Weights of a small GPT-style language model, trained from scratch on English Wikipedia: 8 layers.
MLP neurons of a small language model. Each row is named by its layer, matrix (gate and up: input weights; down: output weights) and neuron, and shows model dimensions 256-383. Each number is 128 + 32 x the weight over its row's rms, rounded and kept within 0 to 255. Numbers have three digits each. A neuron's up and down rows have the sign that makes its largest values positive.
Before each neuron's rows, "fires on" lists the tokens most often at its 100 highest values on Wikipedia text that the model never trained on.

fires on: " "
L5.gate1192:146118161111203146117146096136115076120124100153161115138132141099149115052107000153107122122177095158189133113129096162118107146116139146157127124107088102123105150133158105172164172161104138123135143052146097143136129049080126130130074153118113089080103116128142184102214099103170100165138081137114103100123161146081117144162147093126100152140113131159119058151123129098158152112150
L5.up1192:128110160112100162123156146110044149128124148123164159063111143180102138179135172180138104133132114137141119157130159160179117168105129180124128133117170112123068104099158111136134083137135130131116202123107150178130080176095108115073099147112072162142083098090087139125133107134055131172119172124133098121151134103095169139099148157113125138134145144184090109144157150022159148106107
L5.down1192:142123130116137129143090118121125158122159133103115147064126135143118111146103153125076118152142130207179127167138137166119157132104113162128127107135203123111110117147151088054117136150127113144107105129131120140172105146070161067172146163119175135167127088091144172146180103076180152187140209211118154155083116135102117139092174159150128051133098162124073109160129110172113126176145

fires on: " D", " is", "o", " was", "'s"
L5.gate1258:098152145166096164135114093166132142122177089088115142111120138097071114124125196131127078104108119127100131122122123149116184095112168128160111157119103150109118109135129055171137157072106095164114125135113131170127122126137113117089135117130158128138157074101092123083085113181096146104089150111081125086116098090195140069148075126162112108103078112088175140102139096138106107155099
L5.up1258:119158151144093122086121161119111090146137172148100087154107099128182092106111107076170110111154143194122070144112124124140053174099103190151135164118114121085105150160094138141128149136157095117112152119162110153155160131174153120108111132161158095104138118123137169133077136079102149094090094084135120142141108127080094125126105173124115114108128174093124134136148196111082117116126
L5.down1258:127178160166101144137150075093131117117084206084145124177170145102124148110135135129107109144104102140149084101152159129113216121147173164176139135137140126128146120122099091155107182061094164127182083071066184138160146137115124131124121152137100125093150157056074082078118158134127115164137188101165180171094159155155094129128131129145119106137181119087135123100091065131092153142178

fires on: "-", " un", " up", " Un"
L5.gate226:189162123121158133094159125159107178107104145132106032199112123161173102119183129153194109145110147124142120121096073138120131187166116068040119153115186182135159086131115153129111203127196159111117122123061123104091154100124147066142115131196115143154131159126104151115166138128133153147144155132164105100140104116090123125108113090096070117109035166087139130075138111123127126219129
L5.up226:150083152133096155101188115155097182094179137111121193117103115158155090100117199128123131098113159125116139107135120170074140188161148112199100084119164198127072130183104147169173148140190132105163131125112137093171158125158087119113074053144106166134131215143097168107232186104130122163143127111106130079115130127177172157103165120132145111112106135148166127104127109089128139132098
L5.down226:159103087115179207140091132133091163158107115122068206123103110113185109158138194159118117204137122116158113157149123141134155173143114065145143106120117103085190145105097132079203152194108117145122119181167099146115076146149089078115097074141190141103109134157130148143134082186135150079121109086101161084099127064138095133118150093087117145180118130125184136047128150084127124160144

fires on: " as", " against", ":", " |", "U", "."
L5.gate444:116111081205119186141141139186170107116069120225156127111131153147132118087145113172181121117125143114138133125149161121129161101158123135082177142111175174148150150096180186101163097069099113139137165120108194167105174121093159153122111118101106107089126148104094109140114148116138112038098158140188092152120110105089097123109184158129100101145088134187144171114149084096089129076101
L5.up444:125107108207093203110131102103167146132114097098120118122093107111150149127087117142125127128121078115099126116094111183181156084179212130113156176110183122194146086089177210171143113145167211134091123126128106123158148098114149097125108140105124153188143159154085144124151189160155125063099119138146099105185067182176080127122131144070109081118075126108171119136132111086081112128089
L5.down444:194135183158118154118131158132138144102145123136124189116086147109133129127135160195188138142064160153165162163103137158123140087156139106149140125113165154120090177148136096140117122093096114174109095110105106113144117170163188151100153146110112103151135110115109149110112199160179099162151131145113090111116127107123106135155079133156124127076199141181142144168158132102156102108117

fires on: ",", "ion", " (", ".", " since"
L5.gate905:177133062135109114134136157161117148161108151106110153128191107142169082107111094101107162046043055132129148127098159139184133117166152183212069143072152054146119112105098116144163098109054134047110079130144151119100114119153131130138075123098141131115116081159167119106206099121172172180119138100152135158111127150154136113158133106143140150121157116058182118138112090078102089125089
L5.up905:072130079181172146120157138128166188148165193055141163096180175096101121080161147103184137156118120138095141123100089109102175134097066111103136126112155142161080124189153080171165087078166062118148111120116158109174125146145144108115194096152076062141103132071114105118098073085138140124118121141084137155091130131112150162117120087100117180126080125146129123122109176117126151081107
L5.down905:131137154103129119157114138079118185130101081157112083105087146134150145146127132126076168148123143115151127085114173124087080160147170111103160141163081146142088143064127109127139121198145090097120096092149139173101098137105105152122097117107208127102146124169069145166171184132105128122145107150140113161132153107150093075095195155148152139102105113153092133149186130158177096100100

fires on: " and", " or", " before"
L5.gate809:129170120160109107100143147156170158206154139142154152119167161101128115121130097145174126137098077086137127148140159158120092083205123122130119154115091084129097105092161116204156094134089077114129133146149121071121208184117144082050150190121194154255107129129107149156115090136148148092095084125141129150131187090134107120145143109081137115149115170072158120160130111076122171138186
L5.up809:101180118144183164132109149090130145108218100155077088086139207121215096113162135171143102167131148135141134112119100118161116133133150132186175212158155174122192178094114133140143144155108166146124204133062078089122113115102114146128186153154100146088163192114117113149188098115143122113082079151083187175127104164162118138121157101089134116090099159165128160082123137041115160132085
L5.down809:100111173120102132100106095187129173155042128105107181133062115125172084128167141132190142105113136084159074101126153143101152112135115153151101103108065125116137134085109097123134141166092107137079080164072114155113109147097137172088156156056066173163146109142125088148134175127101136146157189104139085105153134124115175058126155150169099087093148125154091132126144135143189135148104

fires on: "l", "k", "c", "m"
L5.gate145:072148160090126104127128123120173159125068151165116084145111216135109149153111113140149119102108173150130141146154148192143152108152138070123181108145119161092123130127127166170184128158192130159151094127135118126103148100136110153131120144121112132099172150122102109126163117077119126118125128125128143176179092123172130144151158145085073134162170202131086084110109139104066123145120
L5.up145:156134182126130145038100129045156085140068114101070058121118140106111126136116126165080083167164106125140098115126103121106118106113116130112108117135100122146152114150159151110196147068127115140127151105182131107133146165128141139131207106081119074111127130115153090150135155178101128155057106155134137196148108082166096122127131145146156093124132117105110132199138161160109133148162
L5.down145:144189172155231035118130122112115130093071156138091169144109079146153129101128152139124158139101140136132173118106115120120192101122170084106072101085183140121128095097145114124134109141124158163126116125169071156124116107187102104125158173141113137066118148036130131162183120094090174086129183170137135127114103120124109178156089042083110144102148109104154100073141086136117147143076

fires on: " f", " d", " j"
L5.gate1071:131127118133180181101104136188136130103091134115165106155119090156129088089139131123135105203183130121147157071130135123088124100103080173159064172088095134113149139140115135137124172141162126190087096138132186109157110084136146138123097130171133114101103155134137142096105144193093126085123114220087085128170084133036136164131117097130132103174221100185144176126191136146184106096114
L5.up1071:158143078120117158101120123129100103127156179168121101139155067098141119071134107126141140138110104081134146072087092097128101120089024154140106156154065089103147121171104127122133146134129069168110147154112164071097106118077111086109113118058056118135092070126099141148130102161119140141104141213182070096086156085140104151179144101122074109102235123167096186137176115110148156075144
L5.down1071:080098125092155134144088128111122121116144104166122122138102107140114146197134154115142191128100095146156139098136062111135141132124172103097146166148123112169046181103140150093095110103128129153106108121133102105178141138120138132062171076126084149206171159165103101161097077145098160119088145089105119180127107078114127100109100128169120102084099082135098197154108087129124179120148

fires on: " (", "D"
L5.gate105:145105116186178076119112088136167111152139124146092158148127146212096124138105134115142103077127066083118056119122114122139162092103137217069111135081162158148186153108119210111093138124096059167143154090210120094162098114160157103168141113133160080152140055125119121143086110113107130144134132121183155132068141102087127088141127156149136137132183117110096156145100104122121141087100
L5.up105:144143105084149144101118094167154108132147154089086125182171125127160115106078129106146082149169149120109144140089122142120145115136192123121187148128164150095167106176156119144161108170152062194065081143093188094161123171142167137118124119157131153165154137138121130106153129055094146129103144150086173114130097134098088140116106118126104112146171140155116113095169122208073135135117
L5.down105:136048079088146131108104175144095137103065091108123156132115064165115114112154166101125131168180172081129158167104149136129116143112169127123150163163166179107075134075173071136159127096157095137143114160167099152074081143128085140084115148167071187117168122175135130145148179071114120136169124094104176168138111146109185141131096102168095084133110111071130148129107125157205133128087

fires on: " c", " C", " ac", "5"
L5.gate741:174159094195159104059058153070021163124110095138100162109114155164121117167157109141137170117118118105169188122132204134127103089176202154095189164122114134126128192103122155114170069110142123143080083085067100107139167162116151134130192114158184154080172107129155130121149122119164117118119118128126118122150094159134102135119132147134155133128145088065127142135134134227135178111183
L5.up741:110119145174126113102084139123126157111164178105073137128073113127156176101139108126155125140056173080175135157091159076190113122167193119169156149124138101124071151122159156141163164151150155166140127065101111141123120073140079138167100135101153124097142082129136149147149088181128076177139117140117139104137130198093158090135092109133155120089140143137081152072103115188144209172182
L5.down741:139098109166122075077113149139166109174151169083167176083118087115114133147077124179139130108105094119150107098117114111157108115117119137169117089139092067129109173181114098108118107099143156173139079126122090126085097135170198118081147061124128153129135088105081098169151108179109135155114124133142147110147065077152138155162052142085062092157135101119140138107169097112162171145099

fires on: " un", " Un", "ap", "amb", "umb", " \\"
L5.gate1012:196139126121104171061120140091091116134141146181113115175105129148138095107151118131135102176114116128148123187124162114147137184100111076130107153118154103148103094107126114091153167103164104184107147097092174158116138112122144093171085107190094123168149109105177091110157207057160148138143066148125122141147132163028134139087143119137168152172090181134100116112149077152149109096138
L5.up1012:153127158133096179110101163082109087129170153150125116128150119126148123088106127094114155161124184091134133109128114081190100154073111070119136092104134125100064105087159124157138205167169114194131146128144166073134128112092163124134091125164067116123166126140116104172141175070104136143146068154106143167101120181083089177160139114137115116211075141178080119117155097153098105068166
L5.down1012:215199105190115125131148161105122156143115109094111131138144129102181130149152105080134082197157164144148121154105144104112108113135102054165120103130112114127107079181131103136114151092149171118167163119140090120176111200117132123158143118166101123118141120116122119111194191089129087097138143113118143140105161167129199177140084111084164193120050129178182176094156119118077096100165

fires on: " by", " of", " under", " directed"
L5.gate579:136116111180139107060135141128113170100129151146109170190139173180146175093121122128137153139206131180117155148125181174118126089141144125104129110126079164138132067133133178106150139093116136145175094126134104164129137157075162087155100143040104163148104194151149139096147158144171109118142148175121136075115114182147087090080089067125163158125137151133124170201149116089120120066124
L5.up579:171174136180133109068183156163124074170070104124122177191122147142133149126137156144132119109146145075112179149137174144147062093127123122064147098137126170131129059186129157093142097141139100112154081135101149160077209110127166136157130152103103153153126213135130166104155152112167122109125140124106105136123130121166100133134108070065116084124134173164107184109096161113131168116176
L5.down579:085108190165116136146107105118147115162173130090060117129094124109111123139072121153088120131104155125114171124164133113064102132120182122105100119102163114122137094171099128159145125141120113157138163130146049110134140104134181092157150116119129077100118132160177142099117146114082198146157089144153086068113074075147092132132136056129150077097099129180161139107171144118136110159169

fires on: "),", " as", " and", ","
L5.gate293:125143212124130126180121159080157112126150106172086132200094154117139122127136141146081148104167107113162133187170174051161133093160126182137184176102101104090059138120142079141144125085149102105105077115133183144182159183157101121119138073099091145114184100126207162063120133076101062118143152119123168143118085089145080138130114120086125133128094069114109182108150138106130161195186
L5.up293:133145182157168126155090150097183181127206102128169099137131119153139110150112070089188088120094125147102126108127107150123107122093058142158172160117074141151156153082125083128087136101137152142073137133092108123096161164151101153172141098132111106099192120121136090137092112127182102136131194054088097116131143197138127162048152128103127101099111123176149158116127101104146137119126
L5.down293:139123178140136150118107124136154131113169140098115095098104147114099105152096012143154117150161137137180142165106152084162120143127125040132206115112148104074114142115107090112104164145128107156181136142121168131143135094102151154129180136145084122129089084100125134087113175192082124115137116148177162078173172103096137141106083100103130177081179090161127141095123130116134119145154

fires on: " is", " was", " were", " are"
L5.gate480:196105113152127162133069139101071112180158095085155110169199174110190109122084163173114107092151135129132138141155113151145137108134133114139184111072108111118081115146116097091096154155106129117150092130107142121114092215059078128113114094140147098162162138126102133125187101162136176090126147143119095099132088158119078133133059145112081101107110173186156061158137148118100135137109
L5.up480:100107163098113101128168124135065148111146109127121112129117104132181054102189104112136092121141202124147120120089102059093116046133143151193153119103151104122125146143093087056191178179149110090171064063138163074154081128122088140158179138160130154116106103067148127154136122112135103075032171124131153129125145186134114163152103094075183114126075136190097167156117106081094102143144
L5.down480:142136186187156149164082131125096121168151182142097139101161107100107166092099188164166111169071117083131101137158163159148112157187137120139124084166065090117194153143209090166101102106097132153156167098140128129093134129157089117159118123172135108155092142143135135110139111143093098183138076107154080105061158129102157059076184088132148136096151129145150103102153093143120119136127

fires on: " C", " c"
L5.gate1221:150103084112170128144141068130186155120137065112100155145079137072112156177209131094174162049095177138175137090119137141141153172092122124102112124122100122132149165078161161130145105110113106100143096097131159114181092124125189106144171153170055129101127176112166133144119142127144165151110148158099099147115103212114129188110129121128118105057166099098171082105064144094134156150119
L5.up1221:142122124124193164057138135097173120082168180138133142170161078097142100150116144135124126100147140148138158132122135109159162125158154131158131080070225126109151067115146170080174160107094201133101139110123165149108133197166168125113128136120117066142102084137149152137136139100144111115189104180112157142134072142107100142153182104131125079146122115172170120145125120129165170199145
L5.down1221:114140111126067134129119123121100141104129123108143163149172103120091112147104174151207166171131178111174110142070073128163162164167154145152124123178138086176142159103147099092105110114150148185139119163095043119162170090132170085144150155130167163102141117100116090054164152166094097124096145170143181204075113067182107104091004120131161155199101130168120095123150178157132145126122

fires on: ".", " one", " each", " a", " an"
L5.gate921:144195086123091089085172116140121132143066113150157147084135150090156085123089184132151138144088196096099168168125100091157120098116087112156130161114130179128101144118123127135142170086051115174132104125132111173135134105097152151161154134124101086131100117134164116178150169173224169085180118142101084106146100119147184171142070105109194082139157050182102131112104148104175037115101
L5.up921:126124105171091131128097121142144164100084142153087172100160140186037150201189112152170139072132091116068130157124149116170059114103142082084089099133178106173072152083128171157129172185145136059097122158134113114100135157108098102167113115110084163122138177126138094106117167181056151107169165146113156128119128122120107138170140093141165115106155106190161145121107146148149136113187
L5.down921:129115090099146134133123149104103170127137112108099130054123142158174153150160175107146082137094114139173091113216122119111154218095061120157133187122129112175138157124148161069107157123141118173177142156059112099113157088102078072125176108190163085127073145086184144105157066158086100120132148095146136105165109138119140168101198076162110094127145167096078119086117062121097112068147

fires on: " before", " after", " After", " until", "After"
L5.gate1364:147150122119136061070147132151132090096147100100146132128144135196122096115091113089196129116174079127125147126105146136152165117173106079051110102174099129196058131157063175094138159165126112147152147122126157106142174193126059178102118122121155165150131108144093128099108183160130156091188175154142156181122143129165112122105146156131115102056081159113152119121096124130076110107189
L5.up1364:113145088069206139088084132137147159160155143088140172098108129190104103067189154088115079189135166141169102136150131124162111102121122133169099198061142099116142101171168114087115158205160131113173113123163123143141127110116102109093160127157129111142116126129141142044102120157109171143120145121098149102134083130109166172072151109145067128126153095166117153088144166140133156113125
L5.down1364:134115126102142133200140094150125133121079110165152112142132158167196154076126172187171162180085105127114113162151091115113109132131090061136171170133102102059134135120165085159129103187153145166098101110150131107160132146104114138171148121111084169119129159149106144108199137163118137150153124122074127091173105159159176059152194143120167128112139080135166158142112167132089094132059

fires on: " since", " until", ",", " to", ".", "Since"
L5.gate607:079147118123179168140156064105125128093183162145155134141132142111154075128165104164100134111172096112168104174120137095087169140183125146136128139114176073097156123073144096090155058157170093140176173154110111072137098148098104110115208154060204150152111090149162158145145124137157115078161115139169135036133094172148135158122067131133097086117093147108122144163140124124118114092163
L5.up607:159106162174144196118133120158125112094133134114079153169143100114167162164172135141134101140161097140066166173099083105092152077191111132154162142114120121059157078155107132116165105105159139163113141112132151152100115154124167128148140131088178163123119076135124125156140122111113130119165077122160173202134140162117089130170091097108106156084061120171136099214161149082109111119167
L5.down607:126149134082071221132160087067150095124126147158124175079137117129136150094131073088089157135149147117180118160101139086127154083152149124118126141072149089143158183085170126153148138153184118092124112129125189118064169153110085124156184156135164180140140142108207120143099123178180142088135113118151102086139106114120097138080104154129142117116114120064128106174119127143120082101098

fires on: " St", " st", " No", " not", "'t", "st"
L5.gate339:119166138155076086101120091112125120095100127113139149135147135122106088123134063105088204073159098137117091125085143125132111176151173088189126148096078208130157114146112142120168192109115166179062097133143148110153116074143091099107129144141108147111106075125147145087088154083070143109134152138097134141101124054152088117186127157141098155085116116117173162091133169081101140096069
L5.up339:093135129136099136095120123060148144144178057123078111177140118111144122120192094074088173123073100062076112177135111116121099132049120096182147127155129129175149099161165144088147156074090123075086121185072181106142149176112131060128106088138135142114156076127124178183111134172140139091138106177126143163150105164058135137131143117106102169154139120144155158185161165157183135149068
L5.down339:138158169152154078106137105102131158121051102136122129085108190095200219104145130070056141108139096137053086163152140110126116124144166171100134129153100138161168083181074117100098144157085156162140112116210167146120148162154145061137127143149107107156080117134091086102105159146116110147111092205123067066098121116143127144133136134144113133114162138116158129121126159038098152122093

fires on: " Sh", "at", "um", "p", "y", "sc"
L5.gate1023:110147152127095104186110117102140109106042090110124119154069080159122155151163145133061155135171126100107130140137135107133144133160123089096177110111149173138064088117142091075091143194099159112178106083160103135125124117109159140172107053049121104107156161135120111138147167145151134161083179146084105093097147119137099091140156094087069173120142123079116084097167164180127144134124
L5.up1023:143128129126116080161095147148150135112146105111148083144108119102118120110167132155171054100105157156150103116160139154208173146171068204119174176136110183135074173127154139148099138074092195091106143125222151152098104112116159127144104087093179067064156124132167150107160121143152127100113078145107147129097115142142115101077126106104110178078123145134103092104098101140116173173083
L5.down1023:148142135101162049185118108111102108158133125116163122156105172110113137173140165178102141130103196136159085135142065118126102107170125180148088122090108151143128110106097119074090161159153183102169111159089160183144159151115109126122094130148113088167105147105112087110150116163184112094158146127106076151144130186176105149130083181099101169121132087136124195133149147089101186168151

fires on: " as", " of", " |", " with", "ed"
L5.gate1488:109099135155133139107130148157163123158194185164133165134086177175081132123128118199114154129155075158140196082124157208095160120106115133071143148151135124157094090080065130133159126157138056103143116133096092098092192075159135102129144145102140133138124182143199170128197133134119109147133099121174147103130100147156111121103186060093116129065121151065155092164164087176089154186112
L5.up1488:091158150129150125138163080106179069150123141066109144107132156092159123172099081115126117137144149143112168160164118118104160092160058151135105115091105118067059085149091166097149097111055059079129029123144132169133143140136098112097112117173067150139145109120126192145117121078142117080104137162119050143152078131123168119089106107056185097111134088107189081102146147099116140171139
L5.down1488:157092125166132109122149130172157109159184090083076097137134159083088119120045148183116131127111098132135144156164146130119137173195168127084142120163154130139096107162094133190132149144092119169167158133086096156103150124117204165148157155143134078139159191126169109050140189163149095178107092181141109038161096120094100132150143093127134149158166131180141119094142153134132081144163

fires on: ","
L5.gate911:102181112125085095075159145120110125069123134065140098127164109131149143072151136162090147101125169159139167146110144123125070103179133133057154155104171072130209166128131122165167108217112131087128231089079158109165145124118142107115169127121148112120118144139113155143080116147170153108152121170129185175122110095142165192144076142116147158136133092144153100143098108073078135095153
L5.up911:076122132131163103092114176127123117093119191150098139111036114129103121146126136072114090189167111152090135087128154088211204112153094141150093123124104146154095139145143165086113129077125140140130081131124087135093176100156126189107145116138114091113091153086118063134180138112082166170143133071111145094144109138134172107108184115110125094155086140157095118149168151164182132163120
L5.down911:102178098096117145148140078148130098134143095142114139119140105183112155112115089211151148091122110154149112134142124129168081159154151121101176136075194132146121167125106135217140119137087161118132119140111134115103199100096162135112208144134189138138092176090098120094140092116167123118161158176172180183102170162190107188085122144166173123123079156106110180107109122100107129071164

fires on: " |", "-", "|"
L5.gate974:107100113159150125119098060126180103100120142178130115143133115091136093132167098138161153072179103217128122117099119119183081085170142142114143103142087146120120175145145194125138117135139127141182190080174119132068154136045080120133097129138058077163095145069173183196143136126184116102051140202149134089121082120194140139177134170092164131115130210108161110117116129131085176139113
L5.up974:066126178099077185162096163168143086125112105161176135072131124167131173166099148127157138173101138182164116130159118174153186100169110132107095115107174086110134140211118120100146093081149149188162088105152093127131042130126089133137143133075162157119173162182124120152165156156092063113143110112150142122128126092084101160100201123088150092155133131120152115138129145150145056134119
L5.down974:133112073117083109150174122131099124154186128125084127152120105094182153155077150140103111148121136148119102223121148106131158123100131055134095138107096168146138113124094147136184088171055120117059127178048147085094147181060124102077131166147161112155122129120107150049150163116138163123172086169120092207158088109142114111212097125136086152111121147141163150205124122151117136143140

fires on: "ash", "aj", "et", "ish", "t", "p"
L5.gate1438:124117174128152088132099135114138075075093127125065138134170177104152116094064132099142136163179131079102105147125109079142110181227136161150132133113149172153113128132168132116160143106180181078072158147154125127141109117111082200170092145143091120146147137165121107121104103129121153156160158136090137163133094132087124124179150140101131149120148077055110069085090192140104119145130
L5.up1438:098094122095094141106091113144130053124135186132121135066113152062169149112082121196144173129143166107107115140166115095096185196132118071145143111168101154152135143119156176094141131108163065160103118073130123131167145083085093100065130141144102172103166129129170170123157198183174140130124101135115162113084060153130122122127118129027145107119094191076125151147110094114160141125102
L5.down1438:128117104144129137133140145062130104139146111078138099123153146114149104132106126063106124127104157147098131165168094150128122184056153092113154131092141113148185148149126106102153120130122084141142161058131150144130087120053123123179105115072140126129127135156124066136119132143080126141132143137193139155172155113123077099085153149175146073163166075165150148120083097142160182111117

fires on: ".", " /", "_", "$", " mid", " per"
L5.gate1189:083109104082101112147096171126128117126077127119174217149121104137108086101149157094105172064158068159117190140103131167158099136174171171133113060094086213118107126127135185124089119163167107158105099163069147100137146107150139115117156163115163120126173150134061160173142167124204215083118148126098198146135160118148126101159145097110149145154154128132114100181127105125077117155132
L5.up1189:127137123079086169135149141048182099113095115141156137143155143059101096126191135174138157117090155172127146114171120156156129083146115147143112158110158159160155110186119151157159198156182086151125121150097112090120144114089194081148169155088112106161107148127140114141138161131120145138106160107113134133110085071114146138103113115155141203134148163163135157140169098106068125155072
L5.down1189:113140160106129172078093116143174149132111116157190160176136080145116095144133123137209173185104171070170168194150122104109104128117173093096103111156088171085134099157104144149071125088173189113094127148125142153132147189118104105114133121195138135112136130121131184129114088101060129152116132089109130131130152094085107127136119123138172138141114118131058104084155112116159137149164

fires on: " St", "st", "St", " Kn"
L5.gate1328:170114061072130108078114146097128147140098135115123142152133112149099148091124133124088176099162090127077079089135119111092148111150111141158151147133176091182150122103169132106083180076151136107117112174119118115097139141079170040104159157085191067161163145129160097158124148109105179095137157093143131138139171127150121069076163170144135111133123077153183127093100139114190145071106
L5.up1328:179127132131077082091150116187133102132139152165089119144121133115150118153099093145110166140110122139085105079142102071130155135125073128139136139137116151147127141102118069095161095117004129188125142115061138172092149129047096138116169135174127138161135136085181147138110163077106088128101100168098139099156164077133188087129077156096087060145188119152095128152183155118096097151106
L5.down1328:097090094095131091072141094139190142111093136109101167116100179131129110129156121177120135106108115154108119129118121096133170160146179151102139132147151075140101149177130141120125189195091124131182104109127152104095105155143129168094121154133135141152108130105106162126073138149135090100120137104149118139067128126113116121118098145152162115128070184160219166173131092133048112211142

fires on: ","
L5.gate209:085158154161169141173081132104134114140159116170094176111126140091094153083152135182085080101183099168129200120132109135118158106065134136117139183105134123131157095185103128104155119154123115131084152110102132157126153148167115149086180125108094118194122110113149152179054132172086109160088096102087075142115108092115138112094202123107163182117167096081141123110146114140159104116155
L5.up209:160094151177113135128128158125146122065092163110154096098063151154129144162131105139128101188134149160129175135162191157132089138115127175138109152166149145140112190098134123091172135124170131156072185078117055086105095093161194128136107138100125088153135126116144133134121127131120176105156114104129090132116144152191167108061165066094151102148104184125149110157192133118096125166146
L5.down209:144106139150155113124080132104203087046156144187098099084138144111121173170094167089120121139153127102148144129118091154183108106131171066116092133121111108174126149131139159092128093118145091109095117165123134110118134133106143124159149152169134095059191126109111130055074117137156084209064164080110137138128174091110184192138102069113127127116092067151149172148118103117158152125123

fires on: " and", " also", " It", " has", "ö"
L5.gate546:132091148146164154207116104129175167098158087086162110196247104177160135083125105182064115154075115201065144090112137100114118115143094094095191085124098128141107114108159104152145105144109123124074117089116145170147110115130083123116144087157132101135111122128075117151113059149169096107121052209171134156167110156118185152110130097121121121114153168109118171117148115061122141137099
L5.up546:160110148129135085125158148111116165225173111137199121117177161174063144131137123091123090072138115124150115103131166154138149182156049179134153159108130145150139119084091138156135088149121159144089127116127103141143153146143150120069125107113137101140157098167067190105163078082155084084105113108121138122122105117097130122097067113147117117125162097095159109055084144066064182142121
L5.down546:131101109116177142171117136139169141118102101149188137113103154141115096118143108112141146154124150133063157081152118110119135128078136131110078140125113119154114132185086164120141164168133058146188069146098086175133157106101131117159119133128050094188175087110135115151130176118089117109163105076101099104140099093128117119169169150097145124108138110158155093105194128219151125159144

fires on: ":", " |", ",", ";", " -", " –"
L5.gate100:129132111182176163150120131103161146121140175105131111179095089104108143148096109140138146130125141143129139096149111206127176129149134131191135179136123171134121165099163125154093098123201065112102140120127167140157117135131108077148112139120136122139107132104104134206140156100146118125140102085119104094179110106093149145080170130111054091122142132128099115163094096119124161144100
L5.up100:165102097115106124088136139154132116143109147159175165111130120166111139086150117124157114133134091178155153089145173174124072178059085171135130144100112132081131139137088072098185128076079151144083169140120092093191070161098118100147080118091155083135146187131117122115063146116149141126107112159124067140162122172147095151128187148126104049162099109154151135096114113136157153084155
L5.down100:084155160139126137106154156109142071116106138157114161114031153065095134126066163183090129143148143136155173155155114134120120162110115117107159119128117070138130136198122141182163107129145124130144162105135159150161132180092151145115153175158137138152114093105128172092086157125167088073168143132138149145145136105172161111101116105126079175056104117168127118142147129094057174111182

fires on: "t", "b", "ut", "et", "m", "at"
L5.gate551:130108149187111160166118098094130085115082078196148114181107156116106140164131126112156085106215157096089125105070137146156082131128140161141138161161163082144106154095140154157112125155177154124144113105096151081124089155139117109148131120097182122078115096191174167180113139076097191096197142103104144162157132146100055115149090176112113135112091128127110099114093141107127130192100
L5.up551:111137100134116106081124065165158214107142111203099084094173112072199142138157159174113125070087143105161118175101167115126092169150112160110113097138110133110123051117143120093156154156087150122192155116096141178169120086134164172083160131154092164172150174117136197135173115125164105149131132122072168137114123198110136135085127142154114114146165097083155105121121048151140105170079
L5.down551:122149112152108109068129094109137120123144181176058130181185068143104083110137159115087110181095112155141138119124177155102083150114119159149097127115121124148133181132123181137079106140120134127162137064077095195136146094130073120129121151085142166114152170166128106139131160148114088074131135097176145132115123106173106102083096092155056129083161125086109071106112102092214143193111

fires on: " s", ";", "y"
L5.gate1140:020133171129117126122072118167145108148161080111080138132124119146168082142147123102158063082101102171154134126135106128128085141170207116140160105107122132134178128115154157134153122073110110146117081117163142106115120163141157162073097140141118109102146108134083118152106173121132156132116166144108099083119135154158149140188093126167142106083141179096179148052105098125153061109157
L5.up1140:164160203089078138099110120164156120152188097110136160214056140099140150092125170153163121074094152104116146068129135107162187109079132102124145125122140107108043151123100111152086056137147103101143151114133220063120116087111086159119092115147140084095139149070127157152080204121086131109082141152118220086150109139171126098053175106105101153168144122172146099075106179126108116076067
L5.down1140:106090107128113180142162152081047136179067162090110085114158113110139160126108124153093098141164106084137133158171061107119082111197124135118113181130148090116094146097140159093187128115148160104133107150132073192153149171083126117115160124154198203160133109188117146101183046129232118107151088148161078159111110145099125162101168113077108099135114114102120134170128069078162119136168

fires on: "O", " Or", " Ed", " Bro", " Cro", " 3"
L5.gate1282:101129108163147118097182131128146121127136126102104108131150118166118119192072132152105130113172088160158154164184113215139117093156059141156153168117126150090150122166029125119177102144130113122148138113120132113099060113100098072129095114119182091112128088098061141110124154144069104107155075118049123152158172143136112156070160126098104136118135097112084150120124147128065171153200
L5.up1282:150154177182156121131159082126087117072132059121122178119075128161176145102084143151132121121162095086115183149137108165148112165152173151166113141081092184139087146139148122114146096165139205067126133133123082120089173134179135064150100160109142172147115144153074106160086162110080154100113140147113113116128131079138140134079154106140123156212133097147174175114102088191111153129127
L5.down1282:129114149140157154159133121174133101081087123077099145133168151132177085175108104107129114179141130134144159154139098126178093140144091131151141119130173147102138200162105151158151100129153092115155165134125180145139163112127133176104105120094131087139072112121133110097122123134177144097120143058060164164070164098151163115069157159068134116134119142126083084147167122080161129180123